Weights of a small GPT-style language model, trained from scratch on English Wikipedia.
Size: 4 heads of 128 (1 for keys and values), 76.8M parameters.
MLP neurons of a small language model. Each row is named by its layer, matrix (gate and up: input weights) and neuron, and shows model dimensions 128-191. Each number is 50 + 12 x the weight over its row's rms, rounded and kept within 0 to 99. A neuron's up and down rows have the sign that makes its largest values positive.
Before each neuron's rows, "fires in" lists the words (lower case) most often at its 100 highest values on Wikipedia text that the model never trained on.

fires in: "in", "of", "for", "ifpi"
L4.gate1831:42 61 55 38 43 30 40 50 65 72 44 54 62 38 58 60 74 45 36 43 42 48 59 44 38 43 68 66 50 37 70 40 65 52 34 25 38 37 54 71 41 46 52 56 36 45 70 41 49 54 58 43 53 37 37 52 61 54 41 48 71 62 37 42
L4.up1831:46 49 29 45 41 27 55 59 67 47 48 40 70 74 43 60 50 66 64 65 51 53 68 47 44 60 39 59 35 64 64 59 48 46 29 42 49 42 58 47 37 57 36 69 49 61 37 37 40 52 56 47 49 57 48 26 46 56 70 47 33 37 43 52

fires in: "the"
L8.gate1897:45 58 62 67 38 54 60 57 50 50 50 55 53 48 60 56 23 65 43 43 62 34 33 60 56 61 54 57 47 33 52 52 39 41 33 47 73 40 66 41 47 68 55 41 54 30 43 47 27 52 52 36 53 57 42 43 53 59 50 72 35 33 63 66
L8.up1897:51 52 51 50 39 28 14 35 28 43 46 55 55 38 41 49 73 18 38 71 51 66 57 63 50 59 50 69 62 66 73 46 48 50 58 43 64 56 64 37 39 54 41 30 57 29 43 49 58 35 71 58 54 55 48 45 74 43 49 71 48 29 42 39

fires in: "to", "for", "by", "served", "of", "with"
L8.gate1217:80 67 40 52 50 54 55 54 49 52 68 53 56 67 48 61 45 40 42 43 49 39 40 53 32 59 26 48 29 45 40 51 30 43 38 49 51 38 33 54 59 32 41 53 36 58 52 51 57 61 51 68 48 50 63 60 59 38 64 40 61 51 53 70
L8.up1217:48 43 65 38 39 64 46 72 54 55 47 52 42 56 61 44 53 47 52 36 58 53 77 60 15 36 38 62 48 55 70 60 43 50 65 19 43 22 55 49 37 82 28 52 43 64 43 55 77 46 35 47 53 44 56 37 45 41 58 60 45 55 43 58

fires in: "the", "at", "from"
L8.gate1173:53 72 27 45 47 66 29 60 73 40 34 35 55 63 50 35 65 45 36 41 45 39 58 56 49 55 59 62 25 46 55 50 55 52 54 41 36 46 31 38 58 59 53 58 26 69 64 54 45 45 60 68 50 61 52 35 61 54 50 61 60 55 39 54
L8.up1173:67 72 48 39 49 56 54 54 72 44 48 42 54 39 44 50 70 65 53 41 40 54 56 68 28 42 47 53 19 66 58 47 75 53 66 48 33 61 49 50 42 59 54 55 42 56 45 51 56 42 51 57 67 49 41 53 65 52 42 68 66 50 29 41

fires in: "of", "in", "housatonic", "with", "from", "s"
L4.gate225:43 75 60 42 59 64 66 51 39 57 49 26 47 49 28 38 38 68 60 45 44 52 51 51 66 28 64 58 73 33 58 65 42 73 47 66 48 50 55 49 38 57 40 67 32 44 69 54 56 66 53 46 58 32 63 50 33 54 52 39 56 42 51 35
L4.up225:45 47 58 60 48 52 48 38 37 35 44 62 43 37 46 62 63 46 55 35 68 46 64 46 48 36 73 52 25 50 53 45 55 26 50 51 48 50 60 54 29 57 54 51 48 56 48 59 47 30 43 57 48 58 62 62 35 58 31 65 48 42 64 36

fires in: "of", "to", "by", "commemorate", "marry"
L4.gate627:48 45 62 45 60 50 38 57 43 51 62 53 52 28 41 64 70 61 35 41 42 55 49 66 45 46 46 51 62 54 45 47 51 52 26 38 20 71 59 49 46 77 44 59 44 48 46 62 57 52 47 52 57 35 42 49 67 81 18 48 69 59 39 51
L4.up627:67 36 58 64 69 50 55 42 53 86 54 49 58 54 39 58 58 43 30 49 25 48 42 63 49 41 28 80 27 47 40 47 54 38 48 54 48 62 39 63 31 61 51 34 50 49 33 36 36 48 52 66 57 57 39 43 61 60 44 42 57 56 60 54

fires in: "the", "s", "its"
L8.gate73:67 62 28 56 63 39 51 43 18 52 46 59 60 45 38 41 39 58 49 43 46 48 45 40 35 61 54 54 50 30 72 54 58 18 47 38 61 49 39 48 42 73 62 51 47 40 47 48 26 66 38 60 42 50 38 39 45 32 37 44 34 38 30 65
L8.up73:63 72 69 45 37 68 53 68 77 53 53 54 36 42 38 24 72 43 45 71 34 67 52 46 49 31 46 47 47 54 44 44 56 53 44 51 77 45 34 34 47 63 46 51 58 29 51 53 42 59 61 52 46 49 57 54 53 53 50 60 32 73 31 75

fires in: "by", "until", "in", "from", "into", "up"
L4.gate1845:80 56 55 60 77 59 47 49 54 41 60 42 57 66 58 28 38 33 52 26 32 55 54 44 50 77 33 32 56 41 71 56 44 71 26 54 50 45 46 58 51 64 49 49 67 65 45 43 49 47 29 38 39 45 51 69 69 49 45 49 63 36 56 46
L4.up1845:53 43 42 71 44 52 39 31 53 44 43 52 23 55 69 49 44 70 45 46 55 18 63 66 35 65 60 60 52 40 50 47 63 25 69 45 40 43 34 32 64 57 45 43 51 48 57 28 50 53 66 62 56 65 52 33 46 59 47 60 43 41 34 53

fires in: "to", "by", "on", "in", "between", "among"
L4.gate1614:49 41 43 51 37 35 54 44 53 65 47 60 47 63 54 32 31 44 46 65 58 51 52 36 57 52 47 64 50 43 38 62 48 48 54 56 43 52 51 41 51 38 44 90 53 24 40 61 51 70 36 65 67 60 37 32 33 55 66 22 32 42 38 49
L4.up1614:68 35 43 40 34 48 47 57 54 55 48 48 31 46 48 32 39 43 46 47 46 47 67 34 44 27 53 39 56 55 53 54 62 43 64 41 53 64 65 43 54 59 67 72 44 67 73 51 57 43 25 50 53 37 18 52 47 46 57 40 52 42 57 45

fires in: "of", "women", "art"
L4.gate1491:33 72 60 72 61 67 55 76 40 47 62 35 49 60 34 32 35 56 52 54 57 47 56 51 59 48 52 59 72 52 56 67 55 63 42 57 55 56 39 45 65 40 42 41 53 41 41 39 50 20 26 59 52 46 53 47 18 54 64 31 42 55 42 40
L4.up1491:50 44 51 48 62 52 58 39 36 41 24 43 30 40 35 48 44 38 58 26 64 52 43 50 40 47 66 21 58 55 69 53 42 48 46 53 33 56 58 68 47 36 55 64 28 50 75 50 55 52 56 73 77 47 48 62 51 54 71 58 35 37 70 38

fires in: "for", "and", "by", "from", "as", "once"
L4.gate1974:63 32 58 38 48 58 27 36 46 41 52 46 43 39 56 31 52 50 31 47 24 46 48 51 51 56 47 42 51 42 59 45 40 44 57 54 82 69 57 37 60 62 45 32 41 80 47 52 56 40 26 53 40 67 36 37 53 32 39 48 63 38 53 51
L4.up1974:53 54 48 58 58 24 45 40 11 61 43 35 53 44 53 66 57 55 57 55 65 79 44 40 45 47 54 59 49 43 31 47 47 42 56 33 52 67 28 68 67 54 43 55 56 40 36 45 56 54 36 53 40 60 50 54 59 66 44 59 61 43 40 52

fires in: "is", "are", "was"
L8.gate84:49 39 56 26 46 42 34 41 40 47 49 55 25 55 54 41 50 69 48 67 36 31 39 27 21 50 53 29 50 49 46 53 51 38 45 61 56 54 28 41 52 60 38 57 51 47 58 33 54 72 50 36 50 40 35 83 41 58 43 58 50 57 52 45
L8.up84:52 26 77 50 77 63 30 53 36 47 64 58 42 71 36 30 55 45 31 68 51 43 32 55 56 51 45 54 41 61 39 52 57 59 29 58 61 41 66 52 55 44 59 23 60 58 41 52 63 51 64 47 39 45 52 62 32 48 51 59 43 50 36 23

fires in: "on", "in", "of", "research", "he"
L4.gate184:43 59 47 50 58 53 46 46 54 57 62 57 44 47 56 42 50 52 37 66 74 34 49 34 41 56 67 24 25 49 30 36 56 70 51 49 51 40 54 38 52 38 38 57 58 76 52 54 57 44 47 32 59 51 54 31 59 53 46 52 42 67 49 58
L4.up184:52 64 66 46 65 41 48 34 51 43 57 58 53 56 42 34 51 31 38 70 56 52 46 46 58 43 49 29 38 56 45 44 64 60 66 52 59 53 44 54 53 58 54 52 36 69 74 39 56 50 70 36 31 63 50 57 29 56 29 68 53 53 60 48

fires in: "for", "from", "with"
L4.gate1780:38 65 21 63 35 31 41 59 47 17 43 53 70 63 69 41 57 52 42 81 68 66 51 56 51 45 46 46 40 50 71 45 40 31 58 53 49 65 34 43 49 66 61 46 46 71 54 31 51 53 64 43 47 48 45 45 58 33 63 52 55 45 53 38
L4.up1780:63 21 52 36 49 73 43 52 49 57 43 44 53 32 47 36 56 73 57 43 54 60 68 57 47 62 57 61 55 55 62 42 45 69 48 49 48 56 56 50 47 71 43 47 46 66 34 36 39 44 52 46 40 52 44 59 58 55 47 41 52 59 52 56

fires in: "had", "has", "is", "have", "was"
L8.gate315:59 25 64 62 40 28 42 31 49 47 64 58 42 55 65 52 53 40 67 60 65 72 47 55 58 40 71 70 54 65 36 44 40 33 43 71 63 79 68 56 37 50 40 51 40 48 64 50 60 39 58 37 52 43 49 62 54 68 70 46 44 69 35 51
L8.up315:55 38 48 78 45 64 66 46 37 54 29 42 48 40 44 48 64 24 55 57 44 55 52 43 90 46 50 31 52 46 43 71 46 59 56 46 54 49 52 21 58 55 57 62 48 65 54 55 50 50 54 49 58 34 68 49 47 60 49 31 58 48 47 29

fires in: "in", "of", "by", "since", "from", "about"
L8.gate1525:28 54 47 60 53 32 40 43 39 40 30 70 62 48 50 75 70 45 55 40 45 59 61 73 41 60 59 40 50 61 52 42 43 49 63 58 35 53 37 54 67 57 47 31 48 34 62 67 47 46 52 42 53 48 42 38 48 39 54 49 69 46 56 45
L8.up1525:52 21 48 51 28 59 35 52 59 41 48 69 44 46 62 41 45 46 58 35 30 80 28 61 47 54 43 43 31 42 46 56 49 39 55 41 52 64 51 40 24 56 39 61 60 42 52 48 47 53 48 23 74 31 33 69 58 45 69 21 56 66 51 45

fires in: "in", "starting", "back", "linfield", "come", "birth"
L4.gate652:49 26 40 54 43 53 31 60 38 42 63 47 30 27 49 66 47 63 49 48 49 59 61 22 49 46 54 54 55 47 37 44 44 51 52 53 81 59 57 45 27 52 44 65 51 36 38 53 53 64 54 52 48 49 43 31 41 58 49 30 56 23 64 50
L4.up652:66 47 51 72 53 43 44 69 38 48 39 38 39 41 26 46 44 45 61 50 30 59 59 62 50 36 47 55 43 57 53 52 57 65 56 47 47 51 45 50 42 67 50 54 53 58 43 65 55 54 59 42 53 56 61 45 43 45 37 48 52 67 28 46

fires in: "of", "in", "for"
L4.gate32:40 61 47 63 37 59 48 58 43 68 67 81 57 71 51 62 62 59 70 52 56 72 87 65 18 44 50 42 60 61 65 48 52 49 49 36 36 58 59 66 52 56 37 65 50 63 40 34 55 56 48 53 51 39 59 42 13 34 40 35 36 56 60 41
L4.up32:55 57 34 59 54 75 67 33 59 46 53 55 49 36 54 56 56 56 38 50 63 51 52 46 35 64 57 50 73 66 58 46 58 67 66 50 33 70 70 59 49 46 49 50 71 57 49 55 59 50 73 66 39 27 52 39 55 55 29 40 57 62 67 77

fires in: "in", "of", "for", "league"
L4.gate19:55 41 49 62 51 44 36 68 39 36 33 48 39 54 48 78 51 54 39 44 41 58 50 35 34 49 27 37 44 67 47 44 71 57 48 39 43 60 37 46 40 43 48 62 45 64 28 36 60 30 41 47 46 50 68 64 40 54 55 58 40 48 38 57
L4.up19:42 59 56 32 21 58 34 53 50 55 46 20 58 47 48 47 81 75 31 34 63 71 68 57 71 56 54 40 38 54 61 29 48 63 64 42 39 40 44 51 48 47 63 69 71 61 50 52 77 33 40 37 38 59 71 58 42 48 40 57 67 51 51 47

fires in: "in", "to"
L8.gate408:53 55 81 23 46 64 49 49 61 55 31 34 55 64 67 65 48 45 26 61 27 48 69 46 59 47 51 36 32 28 46 51 32 59 48 76 72 43 45 29 38 58 52 46 33 40 66 72 44 44 48 65 35 39 46 42 65 47 59 17 45 33 68 44
L8.up408:27 56 57 36 40 75 51 49 40 34 30 38 60 66 55 41 52 52 38 44 45 63 55 35 34 32 58 55 42 51 47 44 74 44 54 33 24 56 45 32 37 43 27 51 40 29 59 64 48 60 45 50 29 39 42 50 53 54 43 71 65 60 45 54

fires in: "in", "groen", "by", "years", "but"
L4.gate726:51 44 67 38 44 39 55 35 46 54 48 49 37 40 53 57 50 53 47 58 55 56 63 40 51 55 22 40 38 60 42 40 77 44 40 57 35 62 42 34 22 54 44 53 53 39 73 81 36 24 42 61 49 44 43 63 61 25 50 57 55 56 58 38
L4.up726:52 44 45 53 44 56 55 68 57 31 60 34 42 53 48 43 52 41 57 52 50 49 28 71 47 67 49 50 44 58 60 50 49 43 48 53 27 48 50 41 46 57 30 58 38 40 60 55 38 53 63 65 27 30 43 46 51 64 49 69 55 50 29 24

fires in: "to", "by", "with", "joined"
L4.gate255:30 57 68 56 38 38 71 49 55 38 42 59 53 70 49 41 38 49 32 53 58 26 45 62 67 47 65 58 48 70 43 49 56 48 55 32 51 62 47 38 50 67 33 65 58 50 42 61 62 30 53 41 58 44 44 57 62 50 67 30 48 44 28 44
L4.up255:59 53 52 49 44 70 49 50 62 43 55 64 41 45 31 43 66 42 56 52 42 21 38 48 43 33 70 54 51 46 34 34 46 48 51 52 26 59 58 54 57 45 44 26 21 55 56 59 35 28 42 60 53 45 64 46 52 38 59 34 48 41 46 41

fires in: "when", "as", "after", "while", "had"
L8.gate1983:62 45 43 55 61 42 39 29 44 64 54 73 33 53 50 54 44 52 40 21 30 28 34 60 42 63 52 57 38 49 53 60 25 58 41 40 82 55 56 56 76 56 52 47 41 48 65 35 33 13 41 38 29 49 54 69 59 37 48 46 56 56 52 52
L8.up1983:43 70 40 41 68 64 47 56 69 55 58 35 55 44 44 71 10 46 48 56 39 31 66 45 62 34 63 69 51 45 50 46 42 63 40 49 27 43 36 43 72 61 43 53 48 48 61 46 56 46 35 53 47 22 64 45 58 50 42 39 47 34 62 51

fires in: "in"
L8.gate478:28 57 44 66 33 47 54 47 49 29 38 37 57 35 69 59 70 50 55 63 59 31 28 34 44 30 49 42 31 51 34 38 53 28 46 48 51 66 54 36 42 61 60 63 69 34 50 43 48 60 45 44 49 41 44 61 32 52 53 45 59 27 62 29
L8.up478:43 43 36 63 41 56 35 44 52 57 41 43 58 35 47 66 34 35 51 52 58 32 44 36 40 44 63 46 31 44 47 44 46 65 66 79 54 47 41 46 44 45 26 52 53 49 35 48 63 41 42 42 59 28 61 57 57 61 79 49 26 48 46 60

fires in: "is", "was", "of", "took", "on"
L8.gate450:35 49 52 62 49 46 51 40 30 43 43 43 44 59 55 38 51 54 65 45 42 40 46 32 41 55 52 54 47 67 57 41 66 60 55 38 45 28 42 44 32 64 46 61 29 24 59 44 67 47 44 46 42 54 47 24 59 56 60 43 61 60 45 56
L8.up450:58 31 56 45 41 61 54 44 56 33 50 41 48 49 40 26 42 55 51 32 56 24 46 30 50 56 12 44 51 55 47 47 54 22 67 55 47 37 46 50 42 48 66 35 53 48 66 48 42 48 75 64 35 54 43 38 46 35 33 40 48 52 46 39

fires in: "that", "which", "who", "they", "when"
L4.gate356:52 72 30 46 61 45 35 46 48 53 53 54 45 29 67 60 29 52 53 48 40 54 48 51 50 47 50 44 41 72 63 37 54 47 44 30 68 39 38 33 57 62 57 61 54 09 42 63 46 58 46 53 69 42 40 42 56 66 52 56 57 33 42 43
L4.up356:51 50 48 16 72 39 61 71 39 69 42 63 39 35 36 37 47 65 58 39 47 66 57 52 40 13 63 73 44 48 38 38 46 34 33 53 63 61 50 54 47 48 56 68 52 48 33 55 43 44 54 37 50 40 45 53 61 35 45 50 61 66 43 51

fires in: "to", "and", "incumbent", "part", "review", "of"
L4.gate1843:35 59 60 52 50 68 57 60 34 43 61 53 61 34 50 57 47 51 62 23 69 58 44 35 29 53 58 34 49 55 51 48 63 59 61 48 40 49 68 54 47 30 52 54 67 36 76 63 35 72 47 36 09 71 43 45 41 51 71 56 35 50 51 37
L4.up1843:36 40 50 41 42 53 64 48 66 47 49 54 49 44 60 70 47 43 58 38 67 66 53 47 54 50 56 60 58 52 55 40 41 43 58 59 65 62 48 66 26 21 31 36 49 52 56 42 63 37 45 42 52 54 46 39 55 56 35 52 57 71 43 56

fires in: "to", "and", "not", "or"
L8.gate2036:33 57 47 56 32 66 45 45 61 64 27 34 59 59 63 47 37 61 59 65 49 56 43 59 62 50 65 50 43 38 61 67 61 49 54 44 32 54 51 55 47 60 79 47 38 51 47 61 56 41 30 43 64 45 44 33 70 55 55 46 61 47 37 39
L8.up2036:77 46 55 45 35 79 39 60 52 50 63 49 39 51 43 44 45 66 40 48 38 71 77 43 56 14 57 57 50 55 39 58 48 53 44 57 23 57 52 22 53 41 39 35 39 70 51 31 60 77 54 70 67 45 55 52 55 56 76 52 43 53 34 48

fires in: "on", "of", "off", "for", "above", "from"
L4.gate359:57 61 59 50 61 45 52 56 49 62 22 50 52 45 52 51 51 32 79 70 69 55 53 57 37 59 37 49 53 59 62 56 37 40 52 50 44 40 53 37 36 61 47 72 69 53 49 29 48 37 34 54 48 33 43 67 42 55 53 55 52 47 52 28
L4.up359:50 52 55 61 60 57 60 61 61 52 61 64 64 53 34 49 69 54 53 57 68 23 51 36 47 58 40 57 67 31 48 37 46 43 54 35 45 32 49 42 51 55 66 58 56 69 54 55 36 38 54 60 68 36 56 66 26 58 41 78 41 21 51 49

fires in: "had", "has", "have", "took", "was"
L8.gate780:43 40 46 63 22 42 53 41 41 55 43 45 39 47 55 26 47 44 37 35 54 50 26 55 40 60 34 35 27 53 37 50 52 34 48 49 46 55 49 57 31 65 51 44 46 62 68 59 41 50 55 52 34 59 68 74 69 49 57 43 74 62 59 83
L8.up780:52 53 44 46 41 27 66 64 51 59 65 50 49 62 38 23 46 41 46 57 56 60 37 35 56 44 34 67 49 41 38 50 43 57 51 62 62 13 44 35 49 62 48 45 65 69 63 38 66 53 61 63 54 46 54 46 64 38 50 24 37 40 34 45

fires in: "is", "has", "by", "and", "with", "also"
L8.gate1406:30 56 46 45 60 53 43 47 56 47 56 52 47 47 54 67 36 70 65 60 58 43 30 54 52 71 61 65 61 29 43 69 60 49 47 73 57 49 50 58 59 50 35 69 32 70 65 45 40 49 56 57 47 57 40 52 45 48 44 43 43 42 62 37
L8.up1406:65 40 51 63 57 70 40 55 43 41 78 64 38 63 37 51 48 35 42 60 48 32 46 33 54 54 47 55 51 52 41 42 58 52 59 47 19 63 64 55 32 35 46 37 44 40 44 63 46 56 53 66 34 49 56 58 61 36 47 55 44 58 33 45

fires in: "to", "for", "from", "in"
L4.gate343:51 59 52 66 52 57 61 61 49 57 44 58 35 52 61 24 55 32 39 47 53 49 66 34 35 48 58 56 45 62 51 27 40 52 51 59 57 37 46 39 51 63 41 60 30 29 28 66 52 46 69 51 47 59 46 24 39 58 55 35 44 51 57 35
L4.up343:38 39 46 45 69 60 53 59 50 48 44 46 60 63 59 55 56 64 60 44 34 23 68 54 40 63 45 43 42 41 48 52 45 50 33 57 67 38 59 49 63 64 34 53 35 65 22 53 44 53 48 43 64 56 33 24 45 41 33 58 57 46 55 46

fires in: "in", "that", "from", "of"
L4.gate900:38 57 49 53 61 49 43 55 53 55 54 56 49 58 43 54 60 30 62 59 39 67 62 44 51 42 46 76 55 40 77 50 39 39 44 40 65 40 62 44 15 56 52 66 53 63 55 65 63 53 43 41 51 64 39 38 49 52 40 41 45 44 47 30
L4.up900:45 71 61 21 58 45 53 47 34 46 48 56 41 34 36 66 48 46 57 56 59 67 53 52 67 31 68 52 53 59 35 61 65 39 62 43 52 41 51 49 51 61 46 64 73 60 50 49 58 52 59 36 43 68 67 44 36 55 59 56 48 63 15 54

fires in: "on", "early", "according", "of"
L4.gate1986:59 49 43 61 58 42 24 55 36 50 57 55 52 46 39 50 52 21 33 69 62 30 55 57 42 53 57 70 48 54 58 48 83 33 60 51 42 21 77 57 37 35 41 36 55 66 52 44 48 54 61 55 51 54 46 69 35 45 48 39 41 66 51 64
L4.up1986:59 57 60 42 54 42 66 35 49 47 61 45 57 56 52 32 32 48 47 37 74 40 54 52 47 64 59 66 33 67 50 48 75 38 63 42 54 46 50 46 58 65 57 55 37 42 49 40 38 48 78 54 46 61 42 61 62 34 58 60 57 38 55 58

fires in: "where", "for", "having", "which"
L4.gate873:36 73 49 70 56 56 41 42 68 23 35 54 40 48 36 47 51 42 59 37 58 59 59 38 49 40 37 42 65 65 36 45 48 53 47 52 37 29 54 65 45 70 55 51 67 51 48 39 35 45 37 49 43 46 36 37 60 40 56 55 70 69 73 46
L4.up873:59 27 53 48 53 56 45 54 40 55 52 31 62 36 57 48 57 71 56 59 37 43 48 40 72 55 51 48 65 53 55 51 44 53 47 52 50 74 48 27 72 63 59 56 46 60 47 47 37 28 42 42 67 42 53 64 57 59 51 30 51 36 64 70

fires in: "of", "from"
L4.gate1969:55 69 40 37 72 49 29 50 35 55 45 56 68 44 54 58 45 57 59 60 36 34 59 54 39 57 75 34 54 35 45 51 66 46 33 78 47 43 55 74 43 46 42 63 38 45 45 54 33 63 48 44 42 53 57 40 56 69 46 58 37 70 63 30
L4.up1969:55 63 38 38 29 66 57 50 45 48 73 60 56 33 33 47 49 46 56 50 70 40 52 57 44 52 62 65 59 47 55 44 84 31 50 64 49 52 57 40 41 66 50 53 56 52 44 47 52 32 43 57 55 51 65 66 59 56 33 45 74 46 53 48

fires in: "to", "of", "in", "be", "from"
L4.gate1215:53 71 54 61 57 42 40 42 36 51 42 36 32 31 53 53 48 46 47 32 70 43 72 58 30 51 45 37 31 57 56 58 51 28 22 37 55 52 43 48 57 57 43 48 42 52 68 67 70 50 49 38 58 48 44 62 66 43 65 28 48 35 60 52
L4.up1215:53 44 40 27 57 52 46 29 41 29 44 46 58 41 57 38 39 74 45 59 41 57 49 71 67 37 40 43 45 49 50 49 53 66 34 54 58 36 66 51 63 61 58 60 30 51 25 45 41 57 35 64 38 55 44 52 23 60 68 52 33 37 55 36

fires in: "to", "would", "not", "can", "also"
L8.gate277:35 53 60 66 31 55 32 48 73 51 56 73 65 71 73 72 48 46 46 48 39 37 46 56 47 57 52 46 53 37 30 35 64 51 69 68 52 48 68 51 65 63 57 24 43 67 57 32 59 29 48 51 35 42 36 68 47 32 50 58 40 39 55 39
L8.up277:57 65 59 44 40 41 11 51 48 78 32 60 51 64 43 50 50 48 44 57 75 47 48 45 54 44 48 41 50 22 31 43 59 46 30 56 24 51 54 39 49 35 61 67 40 38 44 66 34 52 37 35 50 47 54 29 62 72 61 27 55 71 67 50

fires in: "of", "to", "in", "on", "for"
L4.gate1063:62 68 63 64 60 37 35 71 56 54 63 49 52 34 12 51 71 29 55 36 33 57 50 53 64 58 56 55 63 35 48 56 57 60 57 83 55 31 47 45 53 54 63 68 48 53 45 47 48 53 59 50 62 59 55 42 57 55 66 54 50 52 39 42
L4.up1063:44 32 44 56 34 39 74 56 57 54 47 29 71 51 27 52 47 43 58 55 29 37 48 51 52 55 43 66 33 54 25 35 47 35 64 55 44 52 41 42 52 65 68 64 57 49 51 52 47 52 66 51 22 36 50 43 45 58 52 27 50 53 38 54

fires in: "when", "if", "where", "because", "while", "although"
L4.gate575:40 70 49 47 59 69 41 68 43 40 50 67 33 55 53 68 46 55 56 35 62 29 43 39 44 52 68 65 46 43 34 37 61 65 41 52 57 36 46 37 45 61 61 39 47 46 37 63 44 33 25 53 31 81 43 75 39 55 51 36 56 58 49 53
L4.up575:62 43 50 46 54 60 36 40 43 75 54 34 66 36 35 41 50 61 54 60 36 50 50 66 57 34 60 75 43 51 61 49 42 48 14 69 20 30 63 61 56 69 49 53 60 66 57 57 29 44 51 50 46 49 37 66 43 58 32 51 53 54 59 43

fires in: "other", "would", "were", "in", "all", "not"
L4.gate818:41 47 65 71 55 48 54 67 56 37 53 63 46 53 31 47 61 59 62 54 43 66 43 47 54 43 56 69 51 55 48 51 43 17 64 41 30 33 56 46 49 61 66 48 69 54 60 49 45 48 42 40 50 64 50 69 50 27 58 29 19 47 50 46
L4.up818:53 62 42 60 49 38 63 51 54 68 54 53 40 60 24 65 57 50 46 60 64 45 42 65 56 42 56 42 43 46 59 33 34 64 36 37 66 52 62 27 50 45 48 52 56 42 55 56 42 29 25 36 50 42 32 54 57 39 49 37 52 21 47 51

fires in: "an", "by", "may", "to"
L8.gate300:36 58 69 39 45 68 33 57 34 56 43 36 47 61 56 56 72 81 66 54 39 82 38 52 15 75 44 72 68 63 50 71 62 68 37 54 51 66 47 31 38 63 61 63 46 35 57 50 74 48 41 49 47 40 65 35 48 35 31 47 56 47 45 60
L8.up300:60 71 40 47 42 48 53 46 66 65 40 47 64 59 36 37 64 47 30 50 60 35 56 46 42 47 44 41 67 32 53 58 50 33 39 47 61 41 54 51 54 51 34 27 67 45 44 56 57 28 45 41 40 25 47 62 51 41 49 43 56 33 61 50

fires in: "which", "a", "this", "1", "an", "who"
L8.gate1151:48 41 61 40 46 44 43 36 37 53 38 46 58 56 40 50 36 56 41 46 48 43 47 42 38 63 51 65 43 55 46 41 36 30 36 50 31 30 54 47 57 79 48 50 40 47 46 51 52 55 50 57 63 49 58 38 56 52 73 44 82 69 60 41
L8.up1151:40 62 47 53 67 48 71 44 43 34 48 57 62 40 36 60 40 49 40 23 42 66 37 53 51 45 40 56 56 34 50 38 44 23 57 74 47 72 64 48 41 37 51 61 49 43 53 38 51 40 51 55 37 51 53 46 70 50 61 40 45 69 52 50

fires in: "the"
L8.gate1966:35 39 45 61 42 47 63 61 22 54 38 54 51 59 68 22 60 73 61 53 37 54 62 54 65 63 37 56 28 59 38 27 76 63 56 64 47 37 44 42 62 54 44 36 24 53 36 49 52 54 33 54 53 69 57 62 48 73 29 58 53 44 57 52
L8.up1966:57 55 42 39 49 49 33 51 69 82 61 48 48 43 37 61 80 84 36 61 54 65 50 28 53 57 63 61 63 58 41 43 47 36 67 74 63 39 36 45 48 38 73 60 60 51 41 48 37 72 49 66 51 37 36 40 66 52 35 54 34 55 40 55

fires in: "in", "the", "of"
L8.gate1260:36 33 50 53 47 46 42 39 44 49 61 27 58 38 69 57 38 77 48 65 23 51 40 39 42 77 67 41 31 51 56 48 48 39 41 56 52 58 40 54 44 37 48 40 58 42 61 55 46 53 59 53 63 40 56 51 54 43 58 35 40 53 62 54
L8.up1260:64 64 35 42 41 32 63 42 40 42 41 56 60 46 39 62 54 44 40 29 32 50 67 72 67 66 56 39 57 55 40 48 63 34 53 44 42 52 64 49 37 48 47 37 46 49 48 70 34 64 43 73 54 34 56 45 52 24 42 70 53 41 46 70